config = dict(
    d_model=192,
    d_mlp=384,
    norm_place='pre',
    norm_eps=1e-05,
    positions='rope',
    rope_fraction=1.0,
    init_std_down=0.0,
    optimizer='adam_atan2',
    schedule='wsd',
)
MLP neurons of a small language model. Each row is named by its layer, matrix (gate and up: input weights) and neuron, and shows model dimensions 0-191. Each number is 128 + 24 x the weight over its row's rms, rounded and kept within 0 to 255. Numbers have three digits each. A neuron's up and down rows have the sign that makes its largest values positive.
Before each neuron's rows, "fires after" lists the tokens most often just before its 100 highest values on Wikipedia text that the model never trained on. A number after a token or word is its count.

fires after: "." 12, "st" 12, " \"" 10, "-" 8, " f" 7, " Th" 7
L4.gate47:131115134117121137140137086101119130132157137126105145112125176113132136140151101121083136129088110153119104129112140119125137068125143133098146128137141155144138124053093086137151146149127128136110180170085143114171149114144114108138130124109151142119126148163099110147118147140135131178167126125106108088119097117177163140117088166134108159097095129147092103157121163141164150116099150079122088145155125141161109104159127165128139132165142108077130145140124103122145107115160152106131129138131160111106148088082124125079126166102116136103145145170146162130117075152148138142
L4.up47:149098105171122158143079153105118095142154120101117101113087126123139117159111120144125160139138150136154136156106142109104150119105180131145128148135098106129104134108136097114123125187108112157156104161105073145155116115141115124166132117119115138121091109167118111152104117103125144151103167062154148114120127165124127150141142102176112144112146101135107088127128171183161140136155116087147214110122154089120098155103116120160125130145094147121157112116137120137117158118144100132120147152126159112162121072090090136098114131109143110138161086132124140143152123122141125132

fires after: " (" 25, "-" 14, "==" 8, " \"" 6, "o" 6, ".\n\n" 4
L4.gate57:105106131142134091109140124064100097091137117093118132148158147089117115170067115121092139110135156154137082155157149100115152138101126132157137158134103122120116088134138145090120141121131115154118098139138144143167102145127105155107118188110115130103129133151140121130157127139111141156124178173120123128145095109188161166172147153142138109156144151159105142142142145140088122104092170095145131109163120162116124118144108140122139107129136085124119126184141126125133141129140130147117169139187159135162123126121112159096125161129126111113085145157109187151137133125120111081
L4.up57:123113149111147152132116121077101113119157134114145126127135117107125137113122163111095145129138119106136158180132129125117149096167153116155117151122139121139147136121122104099152170165108133134118125079110166165205148128126136139152092126134143162106169089149127173122158139125160151140175146140132098137139084140145132141145124139162107098138156101125149125129192135174132124127161091120127143113143119104167139079169146127158112129149157076124180137136144141077121131133153101119141143092128134114125114099100117128111099090136151127153094116120070147133101133155113068099

fires after: " P" 27, " p" 23, " F" 13, "f" 9, " f" 8, "F" 6
L2.gate36:134130111133105085140161108122107115155144127135152113130128118118121128170118108123134137124177138137114088124148104148087142118102114134123135133140192103120135181107141089150157150108074134082112153122161123136126089141143132127110163167075127148119117156120147108124077137121156145168153136147091124138121112142143122116146140124061155147132122132154115145100137133129121076130076097133134123115172146130088145127121133103172094136089103140150090145163124131179115161127137142186106103113092139130119060118117129103116108173124100133171126143115110130116130152090159144148
L2.up36:151122153119097151124123127111127087100127139164110126148153091116097119130121113127107136129125130157132119093133122124116164098104146096132166153103148104141135170128126096111130134124079118122141139154151071153147121129103115132129159146148160168135125094142156142092091142150153141163155182125088131082104128153106104123103143142098140135160128113140122129165108148136103129131135109100110162129162129119065146124136089108145111132074160192104121125131097147171139148094146144135143091195093130104129093104138144100146097147098117118083103151129157130101153135184134158137

fires after: " comp" 20, " p" 15, "pp" 10, "rom" 9, " tr" 8, " P" 8
L4.gate364:120172100149122103158146132131114117166125085122128138131119086112088102127096103155124161137143134154133108152132128185126145101104095153137098118129161123142137162137156094098129138102133137102117107092098130136154123113141123117107122163126110112118120145126124134123098158107140133137160143145131130142098109101100158157180117140137137121078098120185177130122149123111128149110108127094132095084125152088125152158135134087130073127151119160121154103150130141121101119169101170120097154118126156134119103179144121090116052183159151133107128169091141137117130152086140163126
L4.up364:112096146172119130134099127137137151146151098105107135118096124122129098133115120129128105122098110133128131163166125119142173118122135064138101147154116075095103134118144120112185142128108097157110120117126184144078139153120128134111094135094094129124154120158138140080120146115138126137102134115113125117141163133135164079192124128155105102106139138112108122111154141119111105108113130128093131105128160130151150102118129087131100087138116141135091069136111148107147088118128114106178104164141104173120159090098105114115141172146157161092131161144108182129118141118094167155

fires after: "a" 16, " res" 11, "es" 10, "w" 9, " W" 9, " w" 4
L6.gate329:104100164115108145135108156117122134104166112103134138136122121099131109147133143143143138120160135102119111118129092134164146122121122148109155141156139146096117115156127164114150099130175142133097119142134156100149093117135127127133124173145114088152156140137123122141105113125082082156154139171110135136101106129145154088151148151068132105156113097161116142123159122137113157093101152100151120158127126167161126144203159124140156145159142132081140168132087125116138101142148103143087128117169071110117067169113135122125090129140069117084122117125143110143139101140126183150
L6.up329:134165141087117128151138146125116140094141137144157133149117168108142112132098124132109170145098093089132108117142123104150107111102129129117092141128122133098109084150141126104123159161138118118086174153115128096178116084095130120111103135154117107157127049133144184107099114146091178129135102137155165142119118130120129166130110122164072080167133120100115142123163144173127171174125126122125131131145177132113190105105112165123153130121119143118176109132156098148101146098176113154128127125124135121138117140130139124144126095149118176135131110128125153120170140122131155160

fires after: "f" 23, "19" 19, " for" 8, "b" 7, "em" 5, "r" 4
L4.gate6:192096135145143119110137103102136110118157126162112119135095103099119113134146160121193142144121124125148094132134124141140122110134157130128151142166139119164099132118151089121160153165112131108126133159116118108172137121137148131111131127139083096156136129159143149161094130190149109161094127133104122098117121088129141142148101134119112118081174128159139155133143121162122169085123155141123112118130134091148153143138106152168087102143076120104132142112095104110130083149113174119146133117067099083137110108088147091117137159110133138147148139146120162169149171133167156146
L4.up6:133154147115154129120166099124172123104101106116133161131145122123135106181146116125119150130156118116140137097128166127101077157105142162118139146140116127127119103137140081152116135096147161131091143164097113153092143105141164152081157127138147111117114122185118162177127132162143097088142141130146129153107124112149123101088118153122103115159138080112140126110138127157111130099144153075111135104136176159148097065148097115157128162141129167105132129158088120093092130127095109124164100095125078113103124154145123123121129120128121084115156123127122119086137081144149159091

fires after: " pro" 23, ".\n\n" 20, "==\n" 8, "A" 7, "." 6, " Pro" 5
L6.gate173:165140086098129182136112108102145096155133157081132134134147119093098173124144115075121138156094170129134106121153089087106121148134162110142098131112134157145113157121135110169108131132186106139108143102118141199128130109115134109101092130146123175154129134111111124167128151099123127118138152117135115132089165098126161122123132163088124112147099100139188098154146103119108141142103117126101142148150072071112132133149104148151091135147129125147101162112114121112131117131115079139107140128138158103129121176109160092112133135136129067141101137156126117121122103130158128127
L6.up173:121116114114170112152116162164134157171175136082121150116162126135109102172147156154198093105138153130062130195110120103101152136132133158131107170183150135120153086172118153125117126085091114134145135157087142160104152168160119151132138136121109126146086065134126146117154135135090155110086106130121104134137136135128098173155154134111115153143116124118119124092133160127109118130139152159134121113171163108120141139125152103130163103151132124168106128124132149127154135115153111154125154113126149124144120119061130108133095102140123113133119105148099126143107128127139142121

fires after: " R" 42, " w" 24, " r" 18, "R" 5, " W" 5, " th" 4
L2.gate232:174115134129115130133118121149154098147091116116123127143113119095162097127125097172122110119173095138114111135140102166145099102116134131128159117125089121134136126110155097088150163117115182117136130120112117114139138137132161131137116158125110090147119142134130164114138123128127148155138136143090164150143135125092143164137110164134122124159086190145118117153136151148130159150104157117143145137098159095140141144128099155074141124122188115116139094135155154124156080096151161133074139136155177086129132149161145123161084141106141135060130127161172131179155172101124141122
L2.up232:105147176131101119108086172167152114093120096169149121135115166109124120128110140160129144096107179151116138154139091147097156103155143110094131149135100119154125111139151142160104098100149165146100101143126136107118137132114142164104101128153097097137123184148116123130151137132076083135112140140125134133102112109179128129142113133111126139141124144129171132054130112148137141167141107148133109169108159160132118155117171117148091138165139144182120128150112110123126137127152128095148097092145079152169114102142074118138116125134165113115137141168164135112152130107167130099

fires after: " sc" 21, " r" 12, " Pl" 11, " f" 10, "or" 10
L2.gate269:123123109121141114116157186132131112148109155123152150172127129142140117119147149109133163185131136164150076155124135120114143099124146142145139099153153124115155143121101134108143130134134143125106102170120126143140075135119160061137161073108109139162101137170100138125105132090122109109156100113177111140169142099080134151141140114100121115093113100186151158140144135114121127163087121116118086167140093146133140097154119139124094099115091076111091156160094116121137158134166124090153150098131120133100107077140121110138125133107084108136125143141156147146135153113134132155
L2.up269:150111124138130111140124113111083114090106109126092104120123131132130130141141097112139128176159099101095134134154117136117125181123118136114146112113111115079180156102104125156122134143134132088055144105145144098135138092146103119069111133140124132103107138130091126093104178084161130169130103125112136180106128115109128149179160108107119106128143130125129138113141138140116167105131098118089152108096089162131125180134145145108101112154154174163116133154142108179101159102127137081130160127144151124112141124110109115133139178111097119117135091064147141143114105132119130102

fires after: " b" 27, " l" 19, "ach" 6
L5.gate220:163115116123146124113149132112127123126133116075088145105153158122143117180145113111170138144131091101141122126104145141144139101093096118132151119119076132136095147161106153106138128116178122152123143154145123130120118163132168125130103108129137124114131097137152148132081122118161162193131147169127124152152137114130164119152121139095136119121129163160098146072101128162112152119130163143088128129125083083159121161183142138129147114169117119097141183139099138139109131139128158102095146140169141110169171096142142118131172141098105132121150152165129150076161164104113153121
L5.up220:131133140122122181135136152129179139125143137125068190118071147105169144135106165138141132125114137091101139132155116115126155089133104088123086137165147115122098117120080130118138126121139088137126137166162155154137128123072100156168102143142129141141128162112134128106117078108134098128121108096160076158133135144138141095115089097106133093106158153107105129132119136144128077121141127111128087148144127140144125109163102200104140146130120090115161154125130143160125144142183106088142192110124133104101121117129128138137165101158119159109142109127117118114119132134133150143

fires after: " l" 19, " st" 16, "ro" 13, " b" 9, " f" 8, " sh" 6
L4.gate138:137106135119142147098127083131114177140116128112124131105150142104155139129166163106168111116134112130142111149131153141183137144094118114149073151115131173167143092178116146156163123178108145131115170130138128098126128094133091138133167113128145163100139069150125124113139107115110071174120088137113159158174143099151104144146114169103109129156096164118143101136134124120161163060134128131080138147130087143137143171152125107112151144160113099116140145118125108171124158130107147125121148125122115123130125134112123147112145127147079111186101147110130143149144103110140134149
L4.up138:163123136129110082091129159131124125125094141174112119118126113110171140186078087126137149142119151094168138091103102139111147082123128130102153107131161114134106084139139179137133103132127124103162144167184124134153159156144134159119114128098139144145147162079129178121102102134126157161125117103094119131117181124116153107127122095095130146101148114136082121098156088105122134089144106115102122108140171115120118166152133139114144126083107102152128113102083116145147138112105095112085146106136110145152137107097138098086152167122138138122133132134110106108114119140097102166

fires after: " r" 17, "ail" 14, " R" 13, "ed" 9, " In" 8
L5.gate337:184136116091156136144126129172162115095130122100100150107125127148103125152108128169155176132113103147132118150169110153142105171146101115136159120153168129092161164161130153115114130108093133150059127146143156123120141132115099143142121142110092117115106157140146136125139181152146154146092096084109161135121116119117143148148101133133106161120089112153145122178146087130093141128084147167145120113125142130101072124113150140124150135104158105129115124154140138130124123125160117125138117127134084160099093152114097139116122137136168117053118171114123123149147118111188133097
L5.up337:132122097134092121146061083160147129169105123160123125097129139146144117162085114131183156104103141121102155090159094150129141115112129139152118164117107085102126154107140185125172111128132116151095082142136122140102141175157123140107147120140092134103129110138147107142120139144113147150127108107133158113126156105142134137135142150129131144122122096140103125157136077153143134123131101141124112125126174139133095106117137097090162133117119132139165117130146083142135158100099142113129106115139103152130126129105111121074162193168142104106114119115103163049136149158167151100

fires after: "an" 23, " Ch" 17, " ch" 16, "-" 5
L2.gate34:085136102156121145127142158150130144141172141091086159113140144116128136136072138110124136124172168094152136081150116150106175134070123156139127108106098119128142111105156105151112136118126110123117123145122124100143141116156120109146119125159133170155108104135135132141157144145149157101110133115115134147085134154104176103054102173109137119082094151154073128172142167109190114098108143099091141130126121140111157157120117135112125135118145097133138113121112118109114149167096142171087113147148143113172124124089125121114130149150106119109107088137101157123129158142107164140
L2.up34:117173122133149172157170149131105145201145132123126131128177170146137114082110141123085122182092133126127133113112118153168179116165149152100127114127141110133168126107122094149110130103095098097118118152108124105115097103136145130116132127139163135087133175161128143084105095117115127114124139130115117123135135124135131136135076154160104144104127125124119120126151086163162114151106097150127114131118126119129142123115134106150122156133099134164159168100111147101158154140162127099149120101120127159137081172143138071114120094122128141118149121134194080108128191122106131137

fires after: "d" 20, "o" 14, "-" 11, "at" 10, "ear" 9, "n" 4
L2.gate323:130150182142082131146125110132109155085130169144053160184104137125123091115104090126121125121139150129139129124120147134122143128109135095180096108154169133119147097148138133070145147094130124116142141148094157100143123117111127128127119149155109111149134128163158131113182066124077131154160141157130116110108106085135129144114111116136102113183110153130105125118127176177119171103140166130124121153115122094125174150121146124157091171109145138129147096094149111148171112127117120143131119148148141128146137145171169157120141126154139119102113118150123145115177111114126115155
L2.up323:099128152175145134172090104119108145107138157110088094147138122141132090127130107113071152137150073125124143160101165111160107170086163122163081117093123149141175150118116100144127132147167109130110168144173111155148129119148110118101151119123137111140153105156127156130103164132131172108141137119132104175141142122116134104168107124144126118170142136135140142149121182063151128110112172128126121125124164144140118091120102117112102126113127133104125166135139121125113095107128122130131135130184134122089122108125132156097150118156134070160124158113081189132101106136128124127

fires after: " R" 22, " r" 7, " sc" 7, "r" 6, "S" 5, "18" 5
L2.gate367:123157125145138069131172142126109112121115057133114169121121145156114075157103096164160099111132114154096129139098133159127135106090148134119169097109141125136081114114145103112118144117130132144130134146180097161162095157146104093133150141132153107139097130091128128113081131084105179137114095110152084126118133095114114138119154147123097146093137140138109153164159138101164169162135136100138131142090118111149110171086107115132109151141103126106140120119119122142127135140098149133132200125163134122106154155110141140131129145137119105135118153126132180137071136116144110169
L2.up367:136119152127101083120139133115097099107117124143129077166154135129101144154147094164169102117104120150131133156128127135101120096158142186129145131102152144119096133073122105107134125105129138119135110119140137116088115073142128130164169091172134097136105183065154115123145151129149165099093118138126158161123075133137123157120114154087078147122138159117136088091158138137156181117099179107131124143119127155109132136156169191139128133125142130128103125124129114142131101105132099138143166114108109143133089138123164092097139122133157139093112121122116130171119132091126129143